config.toml
d_model = 320
activation = "tanh_gelu"
norm_eps = 1e-05
init_mimetic = 0.7
lr_head = 0.00709
warmup_steps = 200
train_tokens = 493900000
steps = 7537
MLP neurons of a small language model. Each row is named by its layer, matrix (down: output weights) and neuron, and shows model dimensions 176-239. Each number is 50 + 15 x the weight over its row's rms, rounded and kept within 0 to 99.
A block is one neuron, or neurons of one layer that tend to fire together. After each block is what it responds to, as a language model described it from the Wikipedia text at the highest values.

L8.down65:44 33 37 63 53 38 51 65 18 58 36 47 31 75 48 59 54 39 63 49 46 63 21 26 34 50 50 40 71 49 33 30 45 08 55 63 51 52 56 41 23 54 50 43 54 46 49 42 45 44 48 87 68 83 66 23 36 31 52 24 51 60 60 50
L8.down148:42 71 38 65 49 26 44 71 14 41 47 33 53 49 51 42 77 36 62 58 46 44 33 45 27 28 61 71 49 58 19 55 64 51 47 45 50 50 20 50 46 47 42 35 61 58 64 50 58 48 36 30 37 55 37 51 56 78 64 48 41 55 40 68
L8.down308:48 65 48 56 59 30 50 59 35 44 63 47 53 37 41 30 56 58 51 50 43 64 62 44 31 51 36 49 39 64 60 71 36 61 51 44 28 41 26 42 41 47 65 40 50 50 31 47 72 57 43 27 41 78 42 53 56 32 44 60 42 45 58 11
L8.down953:23 56 54 62 43 50 45 59 39 53 25 42 50 47 76 81 68 25 51 77 48 61 48 61 44 48 37 18 69 52 53 66 43 72 44 83 51 54 73 34 31 41 57 54 49 41 54 60 66 47 58 40 52 38 37 37 37 43 77 62 66 61 56 79
Description: Connectors inside place names

L3.down782:47 47 37 71 48 44 69 41 45 69 45 71 79 37 43 41 46 42 50 48 36 71 26 38 62 75 55 52 51 60 71 58 72 65 41 59 54 74 32 62 11 43 75 47 71 37 49 64 75 68 42 55 70 49 62 73 51 46 24 46 55 73 29 50
Description: Mid-name pieces in tables

L7.down326:63 67 65 45 30 20 59 52 39 48 52 17 37 40 33 51 34 33 43 36 64 70 49 17 41 50 47 75 37 54 79 67 40 44 69 47 30 45 48 45 47 53 25 58 15 59 35 51 43 51 69 45 75 44 36 40 42 49 41 62 60 46 62 36
L7.down344:51 38 29 46 82 43 49 25 62 45 66 13 50 31 33 53 55 49 44 49 44 67 48 47 63 47 49 42 55 27 56 20 02 14 29 42 41 53 54 31 46 54 52 26 80 65 42 34 59 41 51 65 63 51 65 58 23 55 50 33 54 60 17 43
L7.down392:45 10 61 53 57 43 29 51 57 37 64 44 52 23 46 26 46 55 38 32 63 60 33 49 42 68 62 28 51 59 48 51 53 42 68 71 51 76 53 35 23 50 42 33 87 71 63 65 78 30 47 34 57 38 58 47 57 74 45 24 56 70 48 52
L7.down867:54 40 39 40 64 45 52 67 36 73 28 60 52 47 55 76 64 54 45 35 50 63 46 52 78 43 35 35 55 50 83 61 57 54 34 27 47 49 41 19 48 50 38 77 73 22 48 50 41 81 45 77 80 56 49 62 34 40 40 55 52 31 48 60
Description: Table cell separators

L3.down1117:42 53 64 25 62 50 35 06 71 66 60 31 42 35 55 50 53 34 46 41 52 68 54 38 57 45 59 67 40 57 53 40 59 37 50 34 46 52 48 48 67 43 55 40 56 40 23 63 55 37 63 26 60 85 76 48 50 53 43 26 42 59 39 69
Description: Proper-name final word

L3.down822:43 34 51 54 54 47 62 64 20 49 39 64 47 43 35 65 40 41 51 77 50 57 54 48 65 35 52 68 50 56 11 36 61 78 30 49 45 54 43 50 14 51 65 64 52 55 84 51 55 57 13 38 53 43 32 42 54 61 32 76 59 50 60 70
Description: Route and direction prepositions

L3.down762:54 38 44 56 73 20 33 27 17 77 42 36 32 61 58 70 73 37 45 55 46 51 63 47 68 45 64 33 57 48 47 60 51 39 49 48 57 69 32 32 44 19 61 58 43 50 73 30 44 43 26 51 48 51 58 42 77 53 37 78 27 78 51 72
Description: Late table columns

L8.down79:78 59 56 63 29 37 60 62 39 62 75 11 41 68 66 49 38 35 84 57 34 51 46 37 48 49 25 67 49 92 56 31 25 00 35 56 46 57 34 63 45 65 27 63 75 78 22 85 41 28 43 62 58 54 63 36 51 58 50 62 54 61 47 31
L8.down447:72 31 52 41 44 72 31 68 51 45 54 31 53 47 49 51 37 60 50 65 24 69 55 40 40 23 51 71 26 48 41 49 59 29 63 49 28 59 89 39 78 58 62 54 57 54 31 37 41 47 47 82 53 33 58 53 59 50 56 67 63 28 39 25
L8.down451:53 22 71 77 48 74 46 66 55 31 21 64 85 57 53 50 73 70 34 16 62 46 35 51 61 61 61 70 68 47 66 41 60 11 32 61 47 42 38 58 43 52 56 59 44 48 50 59 43 62 56 48 57 52 60 44 43 35 63 34 20 27 51 41
L8.down877:92 57 59 46 65 49 42 46 53 45 41 60 76 47 45 60 43 50 13 52 52 57 33 68 33 47 76 55 42 38 48 46 60 33 28 50 58 66 45 32 51 46 55 63 59 50 30 71 59 70 64 74 52 62 96 30 32 57 54 42 50 44 54 66
Description: Middle words of proper names

L8.down119:45 51 66 52 52 57 67 71 67 54 44 05 41 55 54 49 66 46 41 41 34 50 66 48 50 65 71 52 48 56 78 55 63 56 32 33 59 18 75 58 73 68 59 68 47 41 76 49 65 25 50 90 62 64 39 43 54 52 60 69 39 30 85 45
L8.down521:64 78 37 29 58 59 57 52 40 41 46 61 42 74 25 71 27 46 46 48 56 60 50 47 54 48 26 21 47 67 62 29 44 21 45 85 26 50 58 61 43 50 63 66 56 35 46 48 52 36 57 45 38 65 46 68 57 44 58 69 32 20 60 45
L8.down775:65 67 42 52 45 38 28 51 75 60 65 31 30 32 65 40 56 69 41 37 48 50 34 41 65 59 54 66 28 70 66 45 62 75 49 39 60 35 45 41 55 51 32 42 35 78 77 50 75 64 39 56 37 55 75 35 33 60 54 53 42 11 58 51
L8.down989:43 27 36 60 73 71 66 30 38 69 26 26 36 55 51 26 47 41 33 61 13 46 66 45 60 43 74 37 49 41 48 79 63 42 36 63 47 61 57 68 63 65 60 61 52 60 41 67 34 34 42 56 67 56 56 44 61 27 45 41 45 41 51 35
Description: Name starts and table pipes

L3.down257:36 33 51 48 49 50 56 64 45 67 43 68 59 63 51 49 26 65 51 50 53 29 46 33 34 24 43 28 50 61 40 77 55 74 46 70 61 32 43 40 47 68 67 47 50 55 61 35 67 28 39 42 59 13 40 54 45 44 59 27 54 43 28 63
Description: Wikipedia section-heading ends

L3.down848:49 71 28 51 74 53 55 42 61 38 46 52 66 50 45 44 64 39 76 57 48 55 40 48 62 85 60 57 18 20 67 46 44 20 28 48 38 28 32 60 37 64 79 59 53 53 53 42 64 39 50 77 31 32 63 57 69 05 42 74 33 34 44 55
Description: Slot before a verb

L8.down51:41 58 41 77 77 55 31 61 81 73 61 46 44 60 45 56 70 64 80 45 46 35 46 45 50 61 53 58 48 50 58 61 63 46 43 36 40 44 26 39 70 66 53 55 18 50 33 21 52 85 71 64 82 28 33 28 47 44 60 65 31 54 35 46
L8.down108:45 45 34 31 32 21 00 74 63 55 51 44 61 12 59 50 38 64 73 47 43 62 59 56 57 68 55 48 43 60 45 29 22 40 58 39 54 47 52 72 24 66 41 41 73 32 22 52 62 49 73 69 72 64 82 77 46 52 55 54 50 51 49 36
L8.down1218:54 25 52 41 52 71 50 33 63 12 53 66 51 61 54 36 90 47 69 33 53 54 54 43 36 71 42 61 39 64 55 37 75 26 38 59 64 49 33 96 62 77 47 51 42 44 25 44 28 60 61 65 56 54 59 47 61 52 78 71 24 19 43 46
L8.down1254:63 57 55 34 48 56 29 37 36 34 57 73 61 40 27 44 64 18 53 65 56 57 31 36 53 46 58 61 43 46 27 62 66 40 46 43 27 49 17 24 68 85 58 63 53 52 37 48 53 22 74 72 39 29 95 53 33 41 27 66 50 41 44 40
Description: Clause subject end

L7.down12:64 43 24 34 50 52 55 40 51 35 52 83 47 39 72 45 59 63 43 35 57 58 51 49 70 51 61 62 31 22 73 47 50 35 24 51 32 61 44 37 70 40 68 47 60 66 54 68 66 43 44 66 71 45 67 60 58 49 62 28 30 28 48 58
L7.down115:62 57 45 62 59 39 41 54 63 59 65 63 62 60 31 35 54 53 20 18 51 76 57 57 70 61 40 44 70 53 38 34 62 56 29 61 49 35 67 46 49 56 44 63 66 70 33 51 60 34 57 27 68 58 28 53 36 43 55 55 49 55 54 35
L7.down712:36 63 72 44 63 50 34 56 35 59 79 65 51 71 38 41 68 48 60 47 64 54 58 66 24 61 75 21 62 68 32 22 58 67 52 50 53 58 37 32 32 42 33 44 26 41 50 47 77 42 73 49 46 37 57 41 69 24 38 53 33 64 48 22
L7.down1129:86 65 67 40 58 49 69 48 55 56 59 71 51 31 53 65 55 56 58 46 38 51 75 60 30 50 43 59 47 77 45 64 30 44 78 36 50 73 33 39 50 52 50 48 29 58 35 52 75 58 59 77 42 59 39 53 69 57 41 47 38 99 41 17
Description: Abstract process nouns

L7.down142:63 75 44 29 57 64 53 56 59 65 32 60 43 62 34 41 54 48 61 79 48 54 14 75 44 39 69 52 64 49 26 72 54 08 33 87 51 46 59 63 17 59 57 50 58 22 55 62 62 29 28 65 75 43 50 43 33 31 70 17 30 69 61 68
L7.down587:47 49 56 50 55 61 28 54 31 35 52 61 70 40 29 57 46 53 35 36 73 37 45 48 63 42 58 28 48 63 47 78 65 53 54 49 50 43 53 57 52 73 35 79 43 36 53 71 74 66 66 95 76 26 68 27 61 53 69 49 62 19 61 39
L7.down647:26 62 48 55 39 49 58 56 51 77 40 79 69 45 29 29 40 48 95 85 85 48 39 72 65 72 82 45 64 38 69 67 34 67 51 67 49 68 46 41 51 50 36 64 57 39 58 58 69 57 42 68 42 52 50 41 76 47 27 54 50 40 72 41
L7.down1071:52 55 44 48 41 27 26 36 48 64 31 59 64 45 38 64 47 60 84 38 69 28 09 58 36 34 70 51 62 68 13 54 48 73 48 48 45 65 42 35 35 32 66 44 50 31 59 34 53 49 51 58 69 33 36 48 55 35 52 69 65 37 76 56
Description: Place-name lead-ins

L3.down102:59 60 47 49 36 59 40 59 53 48 55 75 31 46 50 43 60 56 45 65 58 16 63 51 50 34 55 28 63 54 59 55 49 57 52 67 75 70 52 35 49 62 59 44 43 61 60 27 48 48 67 42 60 46 22 65 47 52 54 40 53 31 31 55
Description: Wiki section-heading closers

L8.down246:56 43 28 65 59 52 59 48 61 55 59 52 59 17 49 66 76 60 33 68 52 47 63 47 55 60 64 63 48 54 48 57 58 72 64 38 79 32 40 64 42 43 53 51 19 46 76 75 39 51 63 58 44 67 48 67 29 57 47 30 27 51 32 75
L8.down415:30 43 47 63 51 77 73 76 06 56 59 48 71 54 43 43 13 32 63 37 16 34 69 42 29 55 53 55 44 60 56 77 61 72 75 55 63 41 45 45 72 49 52 52 75 44 52 41 62 44 39 39 53 61 35 39 57 68 23 56 21 68 45 53
L8.down560:47 25 69 27 58 50 60 28 79 56 32 43 45 55 51 51 38 77 34 50 39 41 52 54 54 56 56 53 48 50 59 48 32 42 52 47 55 31 43 40 55 43 30 28 67 14 84 57 42 59 50 23 84 45 23 53 28 64 41 26 68 64 41 40
L8.down635:57 45 36 69 31 71 33 61 53 24 56 64 45 47 45 54 33 30 45 40 74 77 36 44 51 57 40 64 48 35 70 50 61 54 56 46 09 53 53 31 49 81 37 44 47 48 46 36 49 63 49 52 67 77 78 47 49 54 56 38 82 47 59 68
Description: Before upcoming numbers

L3.down193:40 39 54 15 34 31 51 59 71 43 42 47 48 34 24 39 49 30 42 49 62 58 53 19 81 79 75 59 56 52 52 40 50 78 30 48 28 26 74 65 39 52 41 37 31 69 48 34 26 31 34 76 44 25 73 81 88 54 49 51 47 43 42 46
Description: Numbers in table cells

L8.down279:16 66 61 57 49 58 54 70 58 39 36 71 61 52 77 71 54 59 58 60 53 60 47 37 17 64 50 66 61 46 88 53 58 38 59 35 47 47 61 49 52 65 35 56 81 52 29 54 48 42 53 57 25 68 55 46 70 42 37 42 58 54 53 70
L8.down329:34 52 42 52 55 60 53 48 25 64 35 29 66 53 46 59 70 56 76 41 68 62 33 61 43 76 25 55 75 60 58 60 33 46 43 38 67 43 51 50 31 50 56 46 56 51 37 65 54 45 43 35 45 68 58 32 68 55 53 40 65 33 41 38
L8.down389:38 62 33 24 65 44 44 53 35 70 60 45 52 49 42 49 37 57 34 56 73 58 60 56 60 27 59 45 36 38 53 74 04 51 47 31 47 52 52 57 51 66 62 64 42 56 55 51 28 42 31 44 55 46 83 35 68 60 49 66 33 31 63 58
L8.down1250:46 56 36 74 45 58 17 43 53 57 58 80 60 50 68 35 65 32 52 21 46 72 56 40 47 55 44 55 54 59 82 41 39 43 79 53 30 49 39 48 57 59 20 49 72 26 58 66 46 46 24 33 48 32 52 61 17 58 30 19 46 52 43 37
Description: Numbers in tables

L7.down36:37 47 49 45 18 57 49 30 50 52 32 69 60 45 32 47 62 62 89 52 73 50 50 34 55 59 66 67 65 36 36 76 68 47 39 46 62 34 32 75 60 68 64 34 53 54 54 09 39 65 56 69 61 35 35 78 72 55 78 42 48 03 38 46
L7.down806:48 72 52 56 44 58 42 54 95 78 50 52 59 33 48 38 59 62 27 63 57 57 54 35 58 49 59 48 39 58 62 47 44 50 50 42 57 95 69 39 33 30 41 73 39 55 49 30 68 54 40 53 54 54 52 18 59 65 53 63 43 56 48 58
L7.down936:80 68 58 22 27 79 44 56 33 75 69 54 47 44 55 31 49 54 51 39 51 39 68 39 38 68 19 62 72 57 35 63 30 54 40 72 50 36 18 35 54 68 49 35 34 50 26 26 61 48 55 43 53 49 75 55 81 64 35 76 75 20 58 44
L7.down1266:23 46 54 53 49 55 38 15 27 35 65 54 55 51 45 19 72 57 54 64 62 26 40 46 49 42 34 46 39 48 57 48 55 35 67 49 46 52 52 70 56 45 54 60 51 49 51 52 52 63 58 69 70 60 77 26 56 44 50 48 38 09 25 82
Description: Pre-predicate auxiliaries/subjects

L7.down941:36 52 74 37 23 42 36 48 74 55 86 50 62 66 71 44 26 43 49 66 48 56 62 52 58 53 21 66 04 56 49 64 59 47 61 61 49 57 38 75 45 23 42 43 72 46 03 50 37 38 44 33 32 61 59 57 54 86 41 56 33 26 49 28
L7.down1075:39 63 63 54 42 54 51 48 72 47 40 68 75 38 61 55 79 58 42 32 36 67 47 60 38 76 57 44 60 59 55 18 67 57 33 48 52 51 86 68 32 60 48 52 08 59 46 57 61 46 48 38 35 48 55 42 62 49 47 64 75 52 74 44
L7.down1176:56 29 32 54 49 45 51 63 58 33 81 34 69 58 67 66 18 48 59 42 70 44 53 65 54 58 50 68 37 54 39 27 56 24 55 53 50 36 67 49 45 51 50 59 33 40 39 77 77 66 64 45 42 32 59 40 55 63 49 40 45 61 54 49
L7.down1256:14 44 51 44 68 60 44 32 64 38 68 14 78 58 38 70 39 75 64 42 41 75 31 65 57 45 43 44 54 49 64 64 37 37 71 63 52 50 34 47 48 50 32 23 62 70 29 38 48 32 58 80 49 36 62 56 60 75 31 46 57 40 72 50
Description: Counts and numbers

L7.down43:55 53 18 76 44 48 32 37 57 48 48 41 74 64 42 65 69 40 74 52 13 50 67 52 69 47 45 46 38 55 45 37 23 24 67 47 75 53 54 62 43 35 48 43 45 59 35 25 43 15 52 69 55 56 24 45 32 31 59 48 48 57 25 54
L7.down436:61 53 66 50 42 31 57 40 30 63 46 31 61 65 52 52 74 51 50 00 33 55 32 59 54 29 36 70 51 49 35 50 61 33 56 44 48 59 60 50 46 63 55 37 51 40 69 54 56 49 76 69 45 40 43 32 32 37 60 60 57 77 61 37
L7.down441:54 42 32 46 17 39 65 75 52 25 54 49 70 53 29 61 75 28 48 59 50 35 31 64 69 25 45 62 42 20 76 57 50 28 51 27 64 48 72 63 31 47 42 58 46 69 67 45 62 38 21 54 36 50 21 46 27 80 55 34 55 38 22 36
L7.down1149:34 47 35 72 32 33 33 49 37 22 81 64 47 52 56 30 31 47 54 69 29 67 39 45 58 47 66 45 64 34 45 46 66 59 33 55 52 62 43 44 71 36 69 64 26 31 70 33 26 40 53 54 73 79 55 45 43 39 72 30 51 71 66 67
Description: Section heading ends

L3.down551:70 66 37 48 87 82 25 58 24 49 42 56 28 45 84 46 59 25 15 40 47 58 66 80 58 47 40 67 14 38 49 52 65 60 58 78 47 45 50 61 31 52 53 35 47 59 41 40 47 73 48 55 57 55 57 41 43 57 67 62 37 33 43 46
Description: Word-initial capital fragments

L3.down1033:51 51 67 61 47 55 61 54 60 54 45 54 64 19 72 47 55 60 48 85 61 33 71 52 28 51 76 68 43 27 51 12 57 48 44 59 52 66 42 52 47 61 55 18 44 55 46 65 55 52 36 58 29 41 32 30 38 65 36 32 37 20 51 64
Description: Start of a new segment

L8.down319:73 47 48 68 42 35 76 52 65 82 41 32 76 20 52 74 60 79 49 52 53 62 43 61 81 57 48 55 42 50 15 43 44 45 66 14 29 39 63 27 35 89 60 42 44 54 58 61 68 50 41 50 71 61 48 36 58 40 60 53 25 71 46 46
L8.down448:68 40 42 24 61 44 51 63 27 44 72 16 52 48 79 68 46 57 74 58 34 55 34 75 41 12 56 44 33 52 82 43 53 61 60 77 49 51 49 29 44 50 62 59 57 60 46 54 54 31 52 59 51 61 60 51 53 40 38 54 26 78 57 68
L8.down639:25 44 49 54 66 39 57 56 60 71 34 65 79 66 62 78 37 47 77 61 63 34 74 37 50 41 66 52 41 34 38 45 46 79 45 52 81 23 43 29 40 49 51 56 56 52 78 68 57 35 43 52 43 50 27 45 39 36 46 56 51 59 68 69
L8.down743:46 72 53 49 69 69 44 55 44 73 66 56 49 64 62 78 52 48 63 60 61 53 53 41 53 47 51 38 59 60 50 42 45 77 50 45 61 40 39 47 56 56 37 43 48 60 43 35 58 60 68 38 46 75 37 56 74 51 69 45 38 32 64 49
Description: Romanized Asian name syllables

L7.down168:62 59 37 28 55 31 54 70 23 40 65 67 22 48 45 46 57 29 40 43 29 73 75 61 47 26 78 58 53 48 34 70 55 55 67 34 71 46 61 54 59 40 46 44 50 37 47 37 71 46 58 64 58 24 50 48 42 61 54 54 47 35 69 26
L7.down816:52 69 57 47 48 39 64 61 56 52 66 49 48 55 61 58 32 48 68 46 27 76 63 62 36 57 34 43 55 63 33 35 69 57 51 62 66 47 56 49 41 52 39 54 70 29 57 90 70 53 46 14 30 58 43 47 50 85 60 60 35 89 41 19
L7.down1026:44 44 28 51 70 48 55 84 40 29 61 78 64 59 49 43 51 49 25 63 42 65 66 54 46 16 29 25 60 55 43 37 67 61 40 46 64 61 39 67 53 76 71 29 36 28 56 47 47 17 52 81 36 63 60 40 46 63 60 40 54 66 44 35
L7.down1159:51 46 31 66 44 56 44 49 44 63 33 54 53 51 56 56 56 13 35 49 50 67 24 64 36 78 54 53 49 47 59 34 43 26 81 20 47 47 60 40 53 41 63 54 39 76 75 54 64 56 46 61 47 74 46 56 45 54 45 74 88 64 39 21
Description: Section heading closers

L8.down437:33 44 48 43 27 75 66 72 24 57 61 55 52 43 47 59 59 31 65 47 45 73 63 90 60 46 61 18 62 59 45 34 38 35 37 36 50 82 57 65 70 68 47 47 28 41 37 34 34 55 63 52 71 49 47 64 67 62 52 64 36 52 22 17
L8.down640:50 74 42 60 55 57 61 60 36 73 60 38 46 30 48 46 61 56 41 81 47 29 68 74 23 41 76 27 41 68 31 59 42 41 48 66 00 51 62 40 51 69 79 32 44 40 43 75 53 61 40 47 49 09 41 32 38 62 30 42 49 69 28 33
L8.down1025:28 55 68 27 44 28 55 49 75 54 53 51 71 74 53 61 40 62 48 11 32 47 35 37 14 35 57 40 44 52 31 41 65 36 46 30 46 60 31 60 44 52 79 52 63 53 55 60 74 14 51 52 37 41 31 53 67 48 59 67 38 55 43 37
L8.down1073:52 89 64 31 40 17 49 32 54 36 46 57 53 53 33 63 52 79 59 43 16 50 36 64 56 59 40 28 83 53 53 62 61 33 40 26 56 44 56 56 36 41 51 55 47 29 55 32 58 54 52 72 50 41 45 51 47 35 66 70 65 75 63 37
Description: Wikipedia heading closers

L7.down148:60 70 60 68 60 57 39 55 38 58 44 68 50 38 54 39 40 33 28 86 53 13 72 97 71 53 23 46 17 41 38 50 24 34 58 47 36 48 37 52 51 38 37 40 45 60 48 51 45 22 37 61 72 47 54 59 59 47 64 24 37 48 57 50
L7.down218:40 53 42 36 28 36 58 30 41 52 35 76 44 50 61 42 47 67 41 31 55 43 69 47 45 26 40 47 37 40 37 67 47 47 45 64 28 61 53 66 35 39 63 26 53 57 61 48 60 45 48 77 11 63 42 52 62 48 61 38 55 41 45 61
L7.down556:55 39 68 52 48 67 53 58 37 61 45 44 62 27 52 49 65 36 39 60 47 66 31 55 19 46 67 44 26 30 41 46 48 70 49 57 69 83 57 71 62 39 39 38 47 48 24 41 60 27 72 49 59 84 41 62 70 48 63 39 53 38 51 57
L7.down1150:63 57 39 44 65 66 41 42 29 43 67 57 70 56 70 43 48 48 52 39 63 30 43 49 53 41 70 75 50 58 44 55 42 49 53 39 53 48 38 50 41 57 55 42 54 51 59 51 51 27 67 58 35 51 41 25 78 65 61 40 56 38 76 21
Description: Initial capital of names

L8.down6:73 52 53 39 50 64 59 63 70 41 55 45 55 55 45 77 45 36 40 99 37 63 62 28 61 49 58 51 49 59 64 53 78 60 62 54 44 22 57 36 36 57 55 48 61 75 23 69 58 36 77 47 23 55 46 67 50 66 53 50 61 43 41 30
L8.down15:38 64 43 42 49 65 64 30 37 55 50 42 67 62 36 45 67 27 43 37 51 66 55 55 33 41 33 74 50 69 01 50 33 41 46 46 58 39 77 34 76 47 59 57 80 41 56 25 76 34 39 26 36 62 29 52 63 71 66 86 38 73 57 61
L8.down593:76 45 42 66 37 39 44 63 70 47 53 58 20 25 57 63 55 17 45 61 43 34 58 34 64 51 30 68 36 67 61 37 23 50 39 30 41 41 47 26 49 44 51 42 81 40 76 53 59 86 33 28 60 44 40 19 51 53 51 40 59 61 48 54
L8.down605:61 56 54 64 66 38 30 62 74 50 33 51 28 71 35 62 57 70 25 56 54 28 57 60 50 42 27 51 58 35 55 27 49 28 50 45 29 82 51 43 48 62 29 41 48 24 40 72 28 46 31 55 49 25 60 51 48 56 39 25 42 57 48 73
Description: Heading and header endings

L7.down508:62 52 51 58 61 38 63 20 51 77 50 59 53 56 60 52 67 73 56 30 26 30 27 42 63 58 48 66 53 40 71 35 46 70 50 77 44 51 60 34 57 51 76 43 50 44 45 62 50 57 51 40 66 81 47 48 14 71 57 40 40 61 41 69
L7.down807:50 70 49 72 42 59 60 51 70 43 27 53 34 41 39 70 67 58 51 70 51 55 57 44 55 15 43 47 57 58 44 35 53 51 31 66 34 62 87 40 71 48 53 71 30 50 42 37 61 37 44 40 56 51 66 61 55 39 67 36 29 77 50 57
L7.down1116:48 52 51 58 52 92 43 35 56 58 85 42 50 41 77 32 33 77 39 56 26 40 30 37 47 47 54 94 63 59 47 27 43 13 48 30 33 48 75 43 65 39 49 61 52 66 17 29 58 11 56 45 87 68 29 55 63 48 25 53 41 69 32 29
L7.down1246:57 50 39 58 52 46 22 62 50 45 57 45 50 62 46 79 60 53 82 42 49 48 50 69 32 39 56 28 35 52 47 46 38 28 53 52 41 72 42 63 48 53 53 42 35 54 51 59 54 13 61 36 39 81 25 27 27 26 67 20 57 51 59 38
Description: Romanized name syllables

L8.down80:59 55 31 42 51 36 51 54 23 66 48 46 32 61 50 52 61 38 31 69 53 38 59 47 44 81 57 48 55 40 53 21 30 29 47 41 75 71 50 63 31 40 70 23 60 51 59 20 58 56 68 32 46 76 79 75 45 57 58 37 78 28 71 49
L8.down421:51 36 47 66 59 66 40 48 36 50 63 15 72 60 54 58 40 50 31 37 22 47 55 29 36 50 50 51 50 53 44 63 58 79 32 58 48 51 26 62 70 42 56 24 58 68 58 34 17 37 47 53 34 49 55 29 51 36 64 52 78 43 71 57
L8.down422:44 41 44 38 26 53 17 56 52 42 66 48 60 51 42 53 79 55 59 64 51 57 72 67 19 49 53 39 38 48 75 69 45 71 46 57 52 54 44 63 70 39 28 28 57 29 22 44 50 70 68 46 42 56 49 50 57 33 49 49 60 54 61 66
L8.down509:41 37 29 63 44 39 45 60 49 40 70 25 54 36 28 51 40 64 72 81 33 60 33 29 49 57 60 58 51 65 60 54 51 60 62 46 48 38 50 40 27 48 68 69 59 63 54 83 64 48 40 63 51 74 73 25 65 47 56 35 74 49 48 65
Description: Table cells and word starts